config = dict(
    num_hidden_layers=15,
    hidden_size=256,
    norm_eps=1e-05,
    attn_scale=0.0884,
    bias='none',
    init_std_qkv=0.0382,
    init_std_o=0.0,
    init_std_up=0.0382,
    lr_mult_up=1.43,
    lr_head=0.00535,
    schedule='wsd',
    batch_tokens=[32768, 65536],
    doc_mask=True,
    train_tokens=300900000,
    dataset='wikipedia_en',
)
MLP neurons of a small language model. Each row is named by its layer, matrix (gate and up: input weights) and neuron, and shows model dimensions 32-159. Each number is 50 + 15 x the weight over its row's rms, rounded and kept within 0 to 99. A neuron's up and down rows have the sign that makes its largest values positive.
After each neuron's rows, "fires in" lists the words (lower case) most often at its 100 highest values on Wikipedia text that the model never trained on.

L10.gate561:49 68 54 56 57 59 43 73 33 66 28 75 34 57 66 54 51 33 55 47 29 49 68 74 59 26 25 59 37 57 48 13 50 53 77 41 48 71 46 60 55 52 48 65 50 59 83 41 58 47 57 51 54 69 71 54 61 62 57 70 58 41 54 40 72 70 46 55 64 36 68 46 73 47 58 29 73 36 42 53 60 51 60 38 35 74 49 36 35 29 40 28 48 45 34 57 37 55 64 56 69 34 27 40 66 75 42 45 47 29 72 76 54 53 79 45 54 25 43 47 74 20 88 59 57 67 51 53
L10.up561:54 27 71 87 94 34 43 58 59 76 57 62 44 68 50 62 66 04 49 49 36 60 64 54 62 79 40 58 41 32 67 42 71 66 37 40 56 49 44 44 31 62 51 76 60 83 46 52 43 43 45 54 56 62 58 65 42 47 30 40 15 80 53 49 46 35 42 74 68 42 71 70 24 36 73 34 57 30 29 40 44 82 44 41 41 60 39 39 41 58 32 56 73 18 54 74 27 46 47 55 52 25 71 74 36 36 63 53 59 33 72 26 32 51 58 38 47 49 32 61 58 55 33 50 31 28 47 17
fires in: "in", "over", "overall", "around", "with", "at"

L9.gate88:42 33 63 34 73 34 29 59 46 37 23 66 40 49 55 50 52 41 59 56 58 36 53 48 36 72 54 69 27 69 76 42 57 56 42 28 62 56 52 81 42 44 19 66 33 64 70 43 39 44 42 69 75 67 58 24 28 36 34 62 46 61 53 30 58 86 39 51 52 39 75 46 63 45 43 70 63 26 29 36 53 55 49 56 39 45 39 67 53 43 58 15 33 11 49 58 49 60 78 43 70 39 52 61 69 34 46 27 48 38 39 51 26 56 54 62 50 21 45 59 45 40 83 57 61 31 31 51
L9.up88:32 41 47 39 61 65 44 61 19 53 27 57 59 54 29 36 66 56 60 57 43 61 66 59 52 78 60 74 53 62 51 22 40 42 31 28 69 43 66 57 26 45 57 54 41 35 97 64 47 42 67 39 68 81 35 81 44 45 50 52 49 69 23 40 46 66 31 38 46 68 69 52 49 69 64 82 48 43 41 57 52 55 56 58 28 33 50 47 63 35 72 16 52 50 70 36 39 18 84 36 45 43 41 51 42 52 47 33 52 63 54 45 52 69 58 78 32 38 53 61 08 46 76 51 68 24 45 67
fires in: "and", "due", "current"

L2.gate338:46 56 45 74 50 51 42 45 38 50 68 33 50 50 44 56 50 57 15 70 31 47 34 41 42 19 37 33 78 48 58 50 60 62 28 44 34 56 62 49 42 43 57 64 30 52 32 62 46 42 34 55 62 57 64 27 39 56 44 42 41 53 77 48 55 74 55 39 61 49 17 53 47 38 70 81 67 43 55 45 58 62 48 47 65 67 54 46 66 58 59 60 42 61 44 57 39 83 40 43 79 71 54 46 36 50 47 47 21 35 48 40 53 15 34 25 42 57 37 30 40 67 59 28 27 33 68 55
L2.up338:52 45 67 66 55 62 52 47 37 51 69 31 44 63 49 60 44 61 20 74 35 42 28 48 31 29 34 38 79 46 52 51 60 67 44 45 32 58 55 40 49 45 49 59 41 42 42 70 39 46 30 52 51 56 64 37 48 43 50 36 30 43 73 38 44 62 53 54 54 57 10 35 44 31 66 85 72 38 45 42 66 61 58 55 56 86 47 40 81 49 79 50 45 44 40 48 30 76 43 50 62 76 38 53 37 36 44 65 26 47 43 45 37 20 41 58 41 53 44 37 40 87 41 37 17 34 76 54
fires in: "new", "no", "news"

L12.gate574:55 35 53 45 67 39 44 40 26 45 32 48 61 40 53 29 13 64 75 56 41 21 63 61 39 34 29 56 50 36 68 35 86 47 53 48 50 66 43 53 42 26 30 48 29 53 19 39 38 56 55 54 43 26 43 30 68 12 61 47 43 82 48 65 71 58 27 43 13 30 54 52 59 60 58 48 45 59 42 54 42 66 61 73 49 57 62 34 43 47 57 57 34 56 68 61 68 61 86 52 62 47 66 62 44 49 63 41 61 45 81 42 28 52 47 58 59 48 51 84 64 75 54 48 70 33 57 50
L12.up574:68 55 77 58 58 57 57 34 52 44 73 69 62 49 49 50 47 44 87 48 37 49 61 51 40 34 65 56 42 49 35 33 34 59 67 38 60 50 49 45 37 29 58 42 45 58 59 73 61 30 92 61 47 67 81 71 43 48 37 46 54 51 50 70 40 39 37 73 54 32 49 88 62 28 58 72 57 64 48 45 42 31 75 52 44 30 58 63 52 55 25 45 67 76 27 45 51 49 55 53 60 69 50 26 36 62 31 78 50 42 26 77 63 51 58 53 39 72 42 56 57 39 38 73 63 48 71 56
fires in: "and"

L10.gate149:64 18 64 50 56 45 37 34 37 37 40 79 29 36 44 62 20 39 82 25 70 57 24 45 55 55 37 29 51 43 32 45 51 58 35 48 56 38 51 83 34 48 28 56 48 86 64 54 38 63 50 65 63 70 51 60 39 44 49 65 67 36 40 38 71 70 44 44 35 38 64 36 49 88 55 42 45 43 53 38 46 35 72 36 39 51 40 53 37 49 52 59 41 31 59 98 56 58 45 69 76 68 52 45 31 52 85 37 31 29 44 30 66 26 52 53 49 45 55 59 51 43 78 37 41 53 67 44
L10.up149:74 37 55 45 53 42 42 32 39 56 44 81 33 45 28 54 53 67 33 31 70 79 60 63 52 43 32 46 51 62 24 59 48 66 36 62 50 58 29 52 34 46 55 63 41 63 51 50 28 59 54 65 55 54 26 42 46 34 45 26 97 37 54 53 47 62 59 59 63 79 45 32 44 50 61 45 41 61 45 39 33 74 26 50 65 34 52 49 45 45 38 64 38 41 20 41 25 66 43 64 46 64 33 70 22 41 46 74 44 39 67 55 41 34 57 69 53 38 39 57 29 61 51 35 24 73 39 44
fires in: "as", "of", "became", "the", "elected"

L2.gate699:49 45 63 39 70 38 57 66 48 45 37 35 60 71 63 44 32 56 35 64 57 47 24 56 46 38 60 34 57 24 76 44 72 57 24 61 48 44 42 43 59 29 43 56 33 57 55 60 33 37 42 47 61 38 47 30 24 24 69 15 43 50 84 36 65 48 66 36 65 05 35 69 35 70 63 41 54 52 42 58 48 36 83 46 50 39 41 37 63 59 54 51 41 69 45 49 48 69 62 46 52 37 28 42 74 32 48 60 18 48 75 57 16 49 49 32 50 25 39 45 57 59 58 62 51 56 34 32
L2.up699:46 45 60 47 68 43 66 54 46 43 47 36 60 69 54 34 40 69 30 67 58 49 19 56 49 45 57 20 66 24 69 42 71 44 21 55 56 45 32 39 51 31 37 47 38 57 60 76 44 33 40 38 64 39 52 33 38 30 75 23 39 54 70 19 53 43 57 38 67 15 33 58 38 60 63 45 38 61 47 57 46 46 76 52 48 46 35 32 66 49 61 54 39 55 49 44 49 72 46 43 49 40 23 40 55 31 42 58 19 51 67 60 16 60 46 32 51 31 31 40 55 66 56 58 47 58 29 25
fires in: "new", "castle", "news", "fort"

L8.gate344:50 39 51 71 36 39 24 46 61 40 50 33 59 18 50 55 33 28 47 51 37 39 73 81 38 28 54 59 71 53 47 66 53 68 30 95 44 34 42 63 26 60 51 75 42 48 61 61 74 70 44 44 28 60 67 51 43 43 36 32 58 43 46 62 60 64 39 51 42 68 56 51 54 40 63 60 72 34 54 60 46 59 47 48 18 63 62 54 19 40 35 58 35 49 71 72 63 70 53 45 60 27 46 44 48 67 51 54 82 56 37 64 55 61 54 81 84 26 41 38 51 17 69 74 40 72 50 44
L8.up344:52 60 51 76 67 77 43 37 53 38 50 66 73 64 63 54 58 41 39 69 59 52 39 36 58 57 40 29 62 41 26 53 46 37 48 53 47 39 62 57 47 39 35 56 51 35 38 21 28 52 37 80 47 49 36 53 27 71 47 61 73 48 53 69 41 23 67 22 54 70 59 50 39 46 41 45 36 27 35 30 58 50 44 40 45 53 39 50 64 72 41 42 46 60 62 65 31 45 51 52 78 39 53 82 41 79 35 26 50 21 52 26 36 30 56 52 56 43 64 36 44 41 67 67 27 29 39 50
fires in: "may", "in", "day", "year", "by", "years"

L11.gate561:30 41 42 63 48 44 31 94 75 54 43 61 25 34 52 60 35 34 52 53 38 67 47 39 39 55 44 59 28 47 68 57 55 48 12 33 35 45 26 60 35 61 47 50 30 41 56 46 57 43 52 76 24 38 61 43 61 64 46 69 69 60 50 34 65 53 68 38 41 63 86 59 54 62 41 44 46 32 64 55 61 49 75 49 38 44 71 37 51 61 48 21 42 36 71 48 58 75 59 56 43 22 11 59 62 63 51 44 34 29 57 50 31 54 47 51 39 46 79 54 36 55 57 31 58 54 50 45
L11.up561:49 45 40 26 64 40 63 54 47 44 34 23 62 21 56 28 36 55 85 66 48 59 73 33 43 41 50 53 58 83 52 62 91 39 36 51 22 66 52 79 56 44 58 46 67 76 18 53 58 39 55 44 44 59 66 74 71 47 58 47 71 58 38 36 52 72 61 50 55 63 42 22 52 14 37 32 64 56 28 41 51 20 46 48 56 28 50 53 56 34 73 70 64 52 53 53 42 53 44 71 62 41 46 62 57 29 55 47 30 55 72 45 49 53 25 44 35 73 62 57 63 54 34 46 52 37 52 79
fires in: "of", "and", "two", "few"

L11.gate394:63 58 62 76 76 31 58 50 68 50 03 49 32 54 77 24 38 73 28 46 42 51 50 62 25 34 10 30 53 48 46 45 39 74 58 22 36 62 52 64 42 34 37 56 70 57 38 35 43 70 69 59 57 63 51 65 54 54 27 62 54 64 42 39 54 58 23 39 33 64 49 74 48 49 39 46 46 39 43 41 62 56 54 31 72 45 63 68 63 26 38 74 25 45 51 25 35 53 66 63 65 40 53 40 56 47 33 25 34 19 41 49 13 56 63 61 48 71 62 55 52 33 47 66 73 42 65 50
L11.up394:75 48 39 62 68 68 75 32 60 18 07 62 48 62 72 28 44 48 43 64 58 48 80 58 18 40 32 44 37 31 40 33 55 55 41 31 58 56 24 29 25 57 55 52 71 45 35 65 49 35 71 48 41 34 30 80 79 37 36 53 50 80 60 39 47 42 43 22 41 50 50 35 36 46 43 55 64 44 37 68 54 83 55 49 51 30 19 45 45 62 58 47 71 39 51 25 61 51 63 76 60 42 41 44 64 60 34 56 30 43 40 47 36 53 62 49 63 56 51 50 87 67 54 44 55 54 61 53
fires in: "he", "she", "it", "and"

L2.gate67:63 45 29 54 63 58 44 53 60 37 29 68 38 49 79 50 49 45 48 56 43 43 83 50 22 62 36 43 43 62 52 11 37 85 73 37 56 45 50 78 75 60 53 65 58 45 70 33 57 37 46 49 59 51 79 34 71 35 52 50 73 75 52 37 82 56 58 56 53 49 51 46 59 29 31 67 48 52 55 61 54 41 49 56 55 39 62 31 45 36 61 45 72 65 44 83 64 51 54 43 86 24 38 44 61 58 73 61 51 44 56 38 44 63 28 34 71 86 24 57 20 59 43 38 35 47 48 34
L2.up67:57 36 29 51 58 59 27 28 44 44 37 45 40 46 63 61 65 76 51 51 55 51 73 36 45 52 73 46 44 80 69 59 33 81 38 78 37 39 59 31 53 56 57 35 27 25 51 27 41 50 68 51 55 55 67 39 59 50 34 60 48 30 47 31 51 78 66 47 58 59 59 64 24 71 54 67 58 51 54 74 79 40 54 58 44 67 53 75 55 80 40 67 60 34 47 35 45 66 44 26 39 56 30 26 35 67 46 45 63 59 39 77 80 27 61 45 59 39 35 83 37 16 41 51 44 33 38 49
fires in: "only", "final", "last", "first", "lasted", "finally"

L4.gate377:55 41 42 31 42 71 39 36 21 41 29 65 74 46 51 69 32 41 81 54 35 49 12 84 16 54 27 46 33 41 34 34 46 82 33 72 29 38 34 51 25 20 44 49 43 48 46 60 54 76 70 75 83 72 28 52 55 65 71 51 56 43 52 29 64 62 60 68 52 36 54 84 45 62 61 48 57 44 66 61 63 65 75 34 56 33 61 64 53 41 37 41 46 47 59 49 72 63 91 37 40 39 47 77 60 31 65 67 37 20 36 30 61 32 72 50 74 41 49 64 53 56 71 69 46 56 29 62
L4.up377:30 46 46 49 44 51 45 53 77 50 43 57 55 55 59 69 43 54 09 48 41 86 23 36 69 45 41 27 56 45 61 41 61 39 51 41 55 58 88 64 69 58 54 54 54 32 52 39 34 60 54 47 44 45 33 41 00 50 57 38 41 32 55 30 60 41 43 81 34 43 61 41 50 75 53 33 42 52 40 50 38 40 18 43 34 31 37 84 53 52 27 42 55 55 17 79 31 56 40 54 34 17 50 42 46 47 77 56 41 35 47 53 46 53 20 52 33 41 77 69 81 44 65 31 39 36 53 56
fires in: "of", "elected", "as", "although"

L8.gate38:79 46 79 32 65 56 45 59 64 54 40 56 37 61 77 54 40 41 47 36 38 61 39 60 18 51 42 51 54 57 47 40 57 57 46 70 25 54 44 66 45 33 34 53 79 79 48 43 56 85 66 44 47 53 39 50 39 74 19 43 45 46 76 57 61 46 58 61 61 37 56 63 63 46 47 21 69 31 41 29 36 75 54 55 50 33 52 32 48 53 68 46 57 75 54 58 50 69 44 47 46 55 60 80 61 51 50 49 32 53 49 55 50 39 68 58 45 20 36 77 51 26 49 74 45 44 71 80
L8.up38:31 24 31 51 52 44 32 46 82 41 60 57 54 65 71 53 67 60 51 51 76 42 69 74 61 20 48 56 24 45 29 69 48 46 65 55 35 49 62 64 47 30 60 38 32 45 20 61 48 47 64 32 55 65 47 54 32 55 53 53 48 88 52 52 48 44 48 39 48 45 43 60 62 51 52 49 62 74 38 84 44 53 44 62 57 39 44 40 46 24 56 64 57 56 26 61 50 40 56 43 38 48 53 44 62 57 49 39 65 63 73 13 41 56 47 34 41 55 38 33 46 26 78 32 59 49 54 31
fires in: "when", "while", "though", "as", "since", "although"

L2.gate233:42 53 56 45 66 48 45 41 36 60 22 72 35 58 39 36 81 35 51 42 57 58 47 42 09 67 35 28 35 71 42 38 52 47 62 60 55 64 38 56 59 49 47 34 37 36 43 37 34 37 37 44 80 46 68 40 53 70 35 58 58 33 41 50 68 55 89 47 47 36 70 60 62 27 19 21 79 65 22 64 46 59 51 26 61 38 39 44 69 49 54 46 42 52 24 63 54 52 52 45 44 36 59 60 50 74 43 30 38 54 15 32 42 32 55 53 37 49 33 51 46 51 55 65 27 63 57 12
L2.up233:42 35 35 51 42 70 21 39 75 69 58 62 56 46 63 78 48 67 59 46 60 48 58 38 33 62 31 68 64 74 52 50 66 51 19 25 32 00 52 15 53 48 43 52 28 45 35 26 53 46 47 53 59 23 66 36 65 62 42 63 44 42 55 48 31 48 63 76 68 31 40 65 28 54 39 56 42 39 51 48 34 25 72 35 43 66 64 58 76 41 48 58 35 37 50 55 63 52 52 26 37 47 49 40 28 35 49 56 62 35 40 55 51 46 67 04 61 55 75 39 34 32 65 49 89 16 53 60
fires in: "first", "set", "last", "made", "release"

L8.gate337:43 45 69 59 40 70 30 54 39 43 25 45 42 74 66 53 18 48 43 34 65 39 49 70 43 68 48 40 37 71 71 06 55 37 30 53 27 65 48 58 46 53 61 44 49 68 73 04 74 49 40 53 60 57 49 47 33 82 68 31 22 38 61 47 52 34 24 69 43 52 14 48 65 70 38 45 76 42 73 28 55 60 37 51 42 75 67 27 47 43 46 43 53 33 35 70 41 61 40 54 72 42 51 51 43 64 53 38 52 63 46 67 49 25 50 30 73 44 37 66 35 21 64 56 35 43 47 30
L8.up337:50 66 40 49 63 55 74 59 87 37 26 75 51 42 42 43 49 71 56 59 45 80 43 69 69 59 39 35 43 58 10 62 49 64 50 37 38 66 71 68 63 36 34 52 29 46 41 51 51 65 66 71 39 68 55 41 56 43 46 44 72 62 61 45 48 38 46 47 33 62 45 64 51 70 51 54 66 54 57 40 51 33 39 36 35 68 33 22 65 68 28 45 60 38 62 69 47 51 88 71 53 63 24 53 54 42 52 18 50 44 50 59 49 59 59 46 79 69 69 34 40 43 36 31 20 99 61 19
fires in: "son", "history", "career", "name", "born", "life"

L4.gate393:53 37 23 66 39 69 32 90 56 35 56 75 47 57 65 47 56 64 59 31 35 67 59 69 39 32 19 46 80 69 46 38 30 27 51 40 46 21 37 63 45 36 73 54 49 45 57 45 34 53 55 52 40 63 49 51 54 41 66 33 55 48 77 19 53 50 37 61 68 47 50 54 71 43 54 21 64 64 48 77 38 29 53 37 53 67 40 18 51 69 47 50 71 39 46 63 84 72 65 45 57 22 45 34 83 49 60 44 75 46 65 49 71 49 72 45 57 31 33 32 22 57 72 41 43 43 18 51
L4.up393:53 81 48 71 55 80 56 47 60 24 75 43 57 48 82 53 47 59 75 38 31 67 36 68 45 72 60 51 31 65 17 47 43 30 48 37 66 55 33 36 72 41 49 50 45 57 09 53 54 66 46 48 42 50 76 38 31 74 49 60 16 51 45 55 36 67 40 80 38 55 72 42 65 72 32 44 49 48 27 69 39 62 38 85 66 57 48 65 40 68 51 29 54 44 69 40 79 51 35 42 42 81 54 50 67 54 79 72 46 56 70 70 45 37 68 80 88 47 58 70 50 51 79 54 33 10 35 46
fires in: "women", "mother", "military", "career", "men", "personal"

L2.gate88:76 57 61 48 66 62 54 52 63 33 48 40 32 41 58 46 47 61 35 62 50 78 39 20 48 61 31 45 52 59 59 10 37 25 54 80 37 29 25 45 26 53 55 92 50 70 58 50 55 42 76 40 57 22 59 58 56 17 40 54 27 54 59 40 46 62 38 38 79 30 32 73 73 59 86 44 42 62 27 66 58 65 62 68 41 69 70 33 55 48 67 54 23 54 63 74 61 55 27 62 59 47 22 54 47 47 48 54 71 62 33 69 30 55 56 59 38 40 61 49 62 49 37 43 45 31 43 33
L2.up88:35 31 68 62 53 30 47 57 67 59 88 47 39 18 58 52 46 42 20 73 69 50 34 51 66 38 46 62 38 35 39 38 66 46 28 39 69 64 59 35 30 57 47 56 44 46 47 47 49 65 57 56 50 55 35 69 27 56 69 23 48 46 69 59 31 74 72 37 67 48 54 31 45 65 52 42 63 55 41 62 44 63 33 31 65 46 47 46 49 56 58 50 46 65 73 43 46 73 45 46 39 53 52 45 53 46 44 50 29 28 65 35 32 47 65 36 27 13 46 41 55 51 61 80 16 39 77 65
fires in: "san", "derris", "new", "chris", "thomas"

L12.gate678:68 32 59 51 51 30 63 48 71 54 22 56 62 34 68 48 62 47 49 74 64 57 48 72 60 35 25 45 71 46 64 63 62 52 52 31 20 15 54 57 16 52 42 62 43 76 41 16 52 48 42 53 59 43 64 56 55 34 57 29 76 54 66 43 61 50 63 45 69 28 51 51 63 73 55 62 87 50 44 66 68 39 68 49 19 59 42 41 37 33 35 00 47 47 43 37 56 58 55 48 47 43 51 74 84 54 55 35 73 42 41 33 46 51 57 07 62 63 53 25 64 46 63 52 25 36 62 39
L12.up678:38 61 44 32 54 35 42 48 36 43 49 38 48 48 63 59 38 24 52 77 48 48 23 44 41 61 30 46 48 53 49 77 31 74 82 53 51 64 60 67 37 35 62 85 16 15 33 30 79 44 43 37 15 59 61 69 36 47 38 46 77 42 56 69 35 45 47 53 47 52 55 49 33 67 43 62 32 30 53 46 45 46 29 61 35 50 58 45 53 38 65 40 46 44 42 68 50 40 68 35 48 59 35 40 35 90 57 47 60 63 46 44 39 54 65 40 69 25 43 41 62 65 30 42 27 52 54 47
fires in: "in", "to", "when", "as", "while", "by"

L7.gate157:49 57 50 23 39 24 29 39 40 20 53 37 64 69 68 28 59 50 34 46 65 45 40 38 37 69 50 42 63 76 45 57 57 47 48 29 44 42 37 53 49 46 19 29 15 25 52 31 53 87 60 42 36 55 49 48 42 54 52 50 68 68 50 45 66 55 48 71 42 48 66 47 79 58 78 63 32 57 57 70 58 37 70 74 48 50 55 61 62 61 50 53 53 65 47 37 65 54 43 81 38 46 40 71 56 70 81 22 43 53 37 46 64 42 57 49 60 62 30 45 42 13 44 57 72 60 66 50
L7.up157:79 34 53 45 68 58 53 72 36 38 67 71 66 55 72 59 49 68 70 60 60 30 27 42 56 52 70 41 74 57 67 17 52 27 59 41 60 69 49 45 36 31 59 59 44 64 30 21 70 49 44 60 52 64 74 45 65 38 44 39 13 43 59 14 58 86 28 40 51 45 68 65 55 39 44 34 43 45 62 39 59 62 54 61 52 64 60 36 67 27 72 47 33 60 50 48 62 64 44 50 27 52 66 63 33 58 83 32 53 35 50 39 48 52 65 43 64 39 42 75 56 41 52 53 34 51 48 61
fires in: "and", "who", "she", "but", "while", "when"

L11.gate264:65 47 38 56 72 36 09 49 27 54 39 60 48 49 52 32 42 70 33 44 67 82 33 73 52 76 28 45 40 34 38 67 74 37 59 50 42 57 33 89 46 77 55 42 59 52 57 52 61 58 60 37 59 39 59 38 47 59 40 62 43 61 46 28 47 43 54 32 61 28 68 74 62 62 52 65 53 44 49 40 75 57 41 55 33 41 42 56 50 44 59 58 32 15 83 66 65 38 57 38 53 36 49 83 63 71 42 26 63 30 70 27 66 28 63 54 64 38 97 82 63 28 67 64 58 53 59 31
L11.up264:63 59 73 56 71 32 58 45 72 76 15 40 61 52 44 44 51 64 20 42 39 72 45 57 28 61 38 43 24 74 50 62 37 76 35 14 44 68 53 44 45 35 66 29 58 84 62 67 52 64 55 48 72 45 32 19 78 58 53 62 15 54 50 47 51 73 47 36 45 59 44 47 57 73 38 22 52 40 37 16 58 58 79 27 70 44 64 67 46 36 61 62 39 46 52 41 50 51 44 37 43 40 56 44 85 28 45 31 40 54 41 76 13 65 72 39 38 64 65 39 49 49 54 54 60 36 52 57
fires in: "and", "from", "of"

L8.gate494:63 57 39 30 59 58 05 48 35 50 69 48 45 78 67 59 61 56 67 50 52 41 42 65 74 63 34 47 42 24 38 51 50 74 13 76 47 42 23 60 21 65 41 43 50 55 68 51 46 38 45 50 59 52 56 64 51 55 52 56 73 46 46 65 22 71 63 47 42 39 47 89 35 54 43 49 54 42 46 66 47 50 64 51 29 66 80 33 61 74 49 44 53 53 38 71 61 45 50 64 58 53 43 66 69 58 43 52 43 61 60 55 75 42 35 35 73 82 23 39 56 59 39 81 71 46 60 28
L8.up494:45 17 27 36 35 58 43 47 43 61 67 44 53 34 58 53 53 30 49 73 37 73 65 42 39 55 34 52 65 46 46 48 22 35 58 41 27 56 43 52 45 52 70 78 48 53 47 72 52 55 46 36 39 48 52 62 78 28 52 60 51 92 60 29 51 40 32 32 63 51 51 78 62 41 71 50 54 70 64 46 57 63 54 71 32 65 69 61 35 15 74 62 44 75 60 60 43 47 84 74 35 35 68 65 56 58 68 59 32 47 40 25 59 37 48 63 36 37 42 85 69 20 30 65 46 26 62 21
fires in: "and"

L7.gate464:51 37 40 73 66 48 21 30 55 64 40 46 37 35 55 44 51 57 79 67 53 59 23 75 57 44 48 55 46 97 43 40 70 54 45 67 55 51 31 61 40 40 61 50 68 47 50 46 51 64 42 49 45 90 56 58 42 46 70 68 56 69 56 55 43 85 72 49 44 20 51 62 55 50 34 57 55 42 65 74 44 60 50 47 44 38 52 39 49 45 39 58 64 43 23 50 87 51 60 57 58 20 48 50 64 63 65 71 62 71 63 63 30 26 64 78 43 69 55 57 63 46 73 47 31 58 56 46
L7.up464:67 55 49 32 52 42 59 47 56 68 50 64 94 67 83 58 38 51 52 58 31 46 59 42 67 57 41 60 47 45 47 63 97 27 59 61 38 52 52 45 39 34 52 30 31 44 49 36 59 41 46 47 27 50 35 59 62 82 36 84 93 60 49 64 53 49 52 36 50 47 67 86 41 72 41 60 37 64 60 37 43 42 79 36 36 34 26 60 45 50 57 59 50 51 63 60 18 52 61 74 42 53 61 53 19 68 59 72 32 38 38 53 44 49 43 62 54 73 48 68 51 33 48 40 62 56 49 25
fires in: "from", "and", "to", "finally", "bass", "graduated"

L10.gate599:48 33 38 31 49 62 17 59 16 47 62 77 39 50 51 38 47 48 55 49 66 21 41 67 60 70 32 58 72 40 63 67 52 63 66 63 45 34 55 69 13 36 40 52 33 11 24 30 38 53 61 61 47 68 62 49 44 22 51 65 66 62 52 55 62 58 20 36 40 36 50 54 75 58 67 40 50 42 72 33 45 22 30 55 55 77 48 44 60 57 45 57 20 78 71 53 44 60 41 53 28 52 48 60 58 62 63 72 45 43 50 26 46 10 67 63 43 54 47 57 57 57 50 54 55 24 54 38
L10.up599:62 55 40 50 35 58 41 54 33 54 48 73 68 39 53 49 64 80 46 68 65 52 81 57 54 76 37 58 30 67 60 42 59 63 24 65 27 61 26 37 34 51 48 67 66 50 39 14 21 57 81 68 17 34 48 38 65 35 67 49 63 55 65 48 43 49 25 31 34 33 32 73 50 30 40 78 57 28 58 49 39 34 43 34 23 38 51 18 62 54 64 68 23 60 37 32 50 43 70 04 30 58 38 52 48 55 44 50 56 50 60 36 39 49 26 41 33 64 65 48 69 47 50 61 85 62 62 39
fires in: "and", "to"

L8.gate143:73 74 76 37 52 61 40 24 45 40 58 43 57 42 54 42 42 67 70 41 67 29 67 56 61 38 64 58 53 59 59 52 49 64 47 66 13 63 42 60 48 33 81 69 39 59 31 54 31 42 57 61 51 67 77 40 50 56 42 35 65 63 64 42 34 42 47 51 66 20 58 37 74 29 63 45 51 64 29 66 41 59 76 79 58 58 46 18 56 52 44 31 43 56 51 61 60 56 72 41 70 37 56 41 44 63 51 50 59 58 53 43 57 47 42 53 36 68 47 42 60 43 34 51 29 43 45 37
L8.up143:48 37 33 51 64 60 49 70 20 41 39 60 74 60 77 65 36 64 38 76 68 65 54 61 63 46 48 49 89 35 53 71 44 56 77 42 50 47 70 48 52 77 67 40 36 55 60 17 42 59 22 47 55 42 33 32 47 63 47 48 48 74 57 45 55 84 55 56 48 49 32 37 64 46 50 63 30 43 79 41 70 72 54 88 53 65 71 48 53 21 76 49 39 39 66 47 59 52 42 24 61 19 65 74 55 68 63 50 47 56 57 40 22 73 55 62 48 59 48 68 87 48 66 46 30 47 64 47
fires in: "and", "but", "so"

L11.gate135:56 61 51 30 56 52 21 76 65 72 60 86 29 49 55 66 45 75 53 88 60 52 48 64 54 56 66 46 43 73 87 62 35 44 38 66 25 25 37 60 60 43 44 55 42 41 36 26 44 51 41 82 52 70 28 44 61 28 39 39 68 41 51 34 63 46 42 50 47 56 44 50 65 54 61 68 74 25 44 70 57 52 41 71 53 65 68 36 54 57 70 52 46 60 41 69 53 41 88 31 59 70 62 50 73 63 58 52 57 50 14 43 37 22 57 47 67 54 33 83 55 54 61 53 64 36 45 66
L11.up135:52 38 44 71 70 47 42 46 48 66 20 43 73 48 15 59 64 56 05 88 63 54 61 47 51 59 33 80 73 77 30 37 30 46 29 53 59 41 58 38 62 56 62 37 50 69 46 64 48 86 54 47 56 42 48 24 59 52 34 73 46 80 60 19 23 48 46 31 54 57 46 60 55 50 43 61 53 57 58 50 69 64 44 51 40 68 75 56 29 18 74 62 41 27 43 59 51 50 82 47 52 49 59 61 53 58 38 44 64 49 64 55 34 66 56 46 79 25 74 67 55 50 63 61 47 25 52 43
fires in: "and", "than", "while", "over", "or", "as"

L10.gate368:37 62 25 39 61 79 23 46 69 29 35 49 39 52 62 39 41 43 55 27 48 44 53 54 32 61 33 43 38 63 76 44 48 40 45 63 50 40 79 55 46 51 31 70 70 34 63 50 42 75 52 48 31 60 75 57 63 58 56 53 52 54 73 86 51 53 55 53 56 30 68 72 46 45 41 27 56 31 21 67 66 71 67 33 41 63 71 45 38 21 52 32 70 51 69 88 47 54 58 78 56 51 44 82 37 81 49 46 61 56 73 37 62 31 75 32 59 50 69 61 57 33 48 32 42 78 52 24
L10.up368:48 46 26 48 60 36 49 47 64 58 19 58 41 45 64 62 55 48 45 66 52 47 74 39 84 29 39 25 35 47 38 20 67 29 53 45 52 21 34 39 60 63 40 61 54 58 58 73 36 34 58 32 61 54 65 52 77 62 48 50 43 50 54 47 47 41 52 57 41 32 55 50 65 53 44 44 43 66 68 62 88 35 74 34 44 50 59 56 80 44 49 42 58 27 49 53 44 54 58 28 50 33 30 77 28 67 53 27 42 59 58 69 47 54 69 46 36 55 64 50 66 59 46 47 59 60 20 76
fires in: "of", "all", "from", "infrastructure", "two"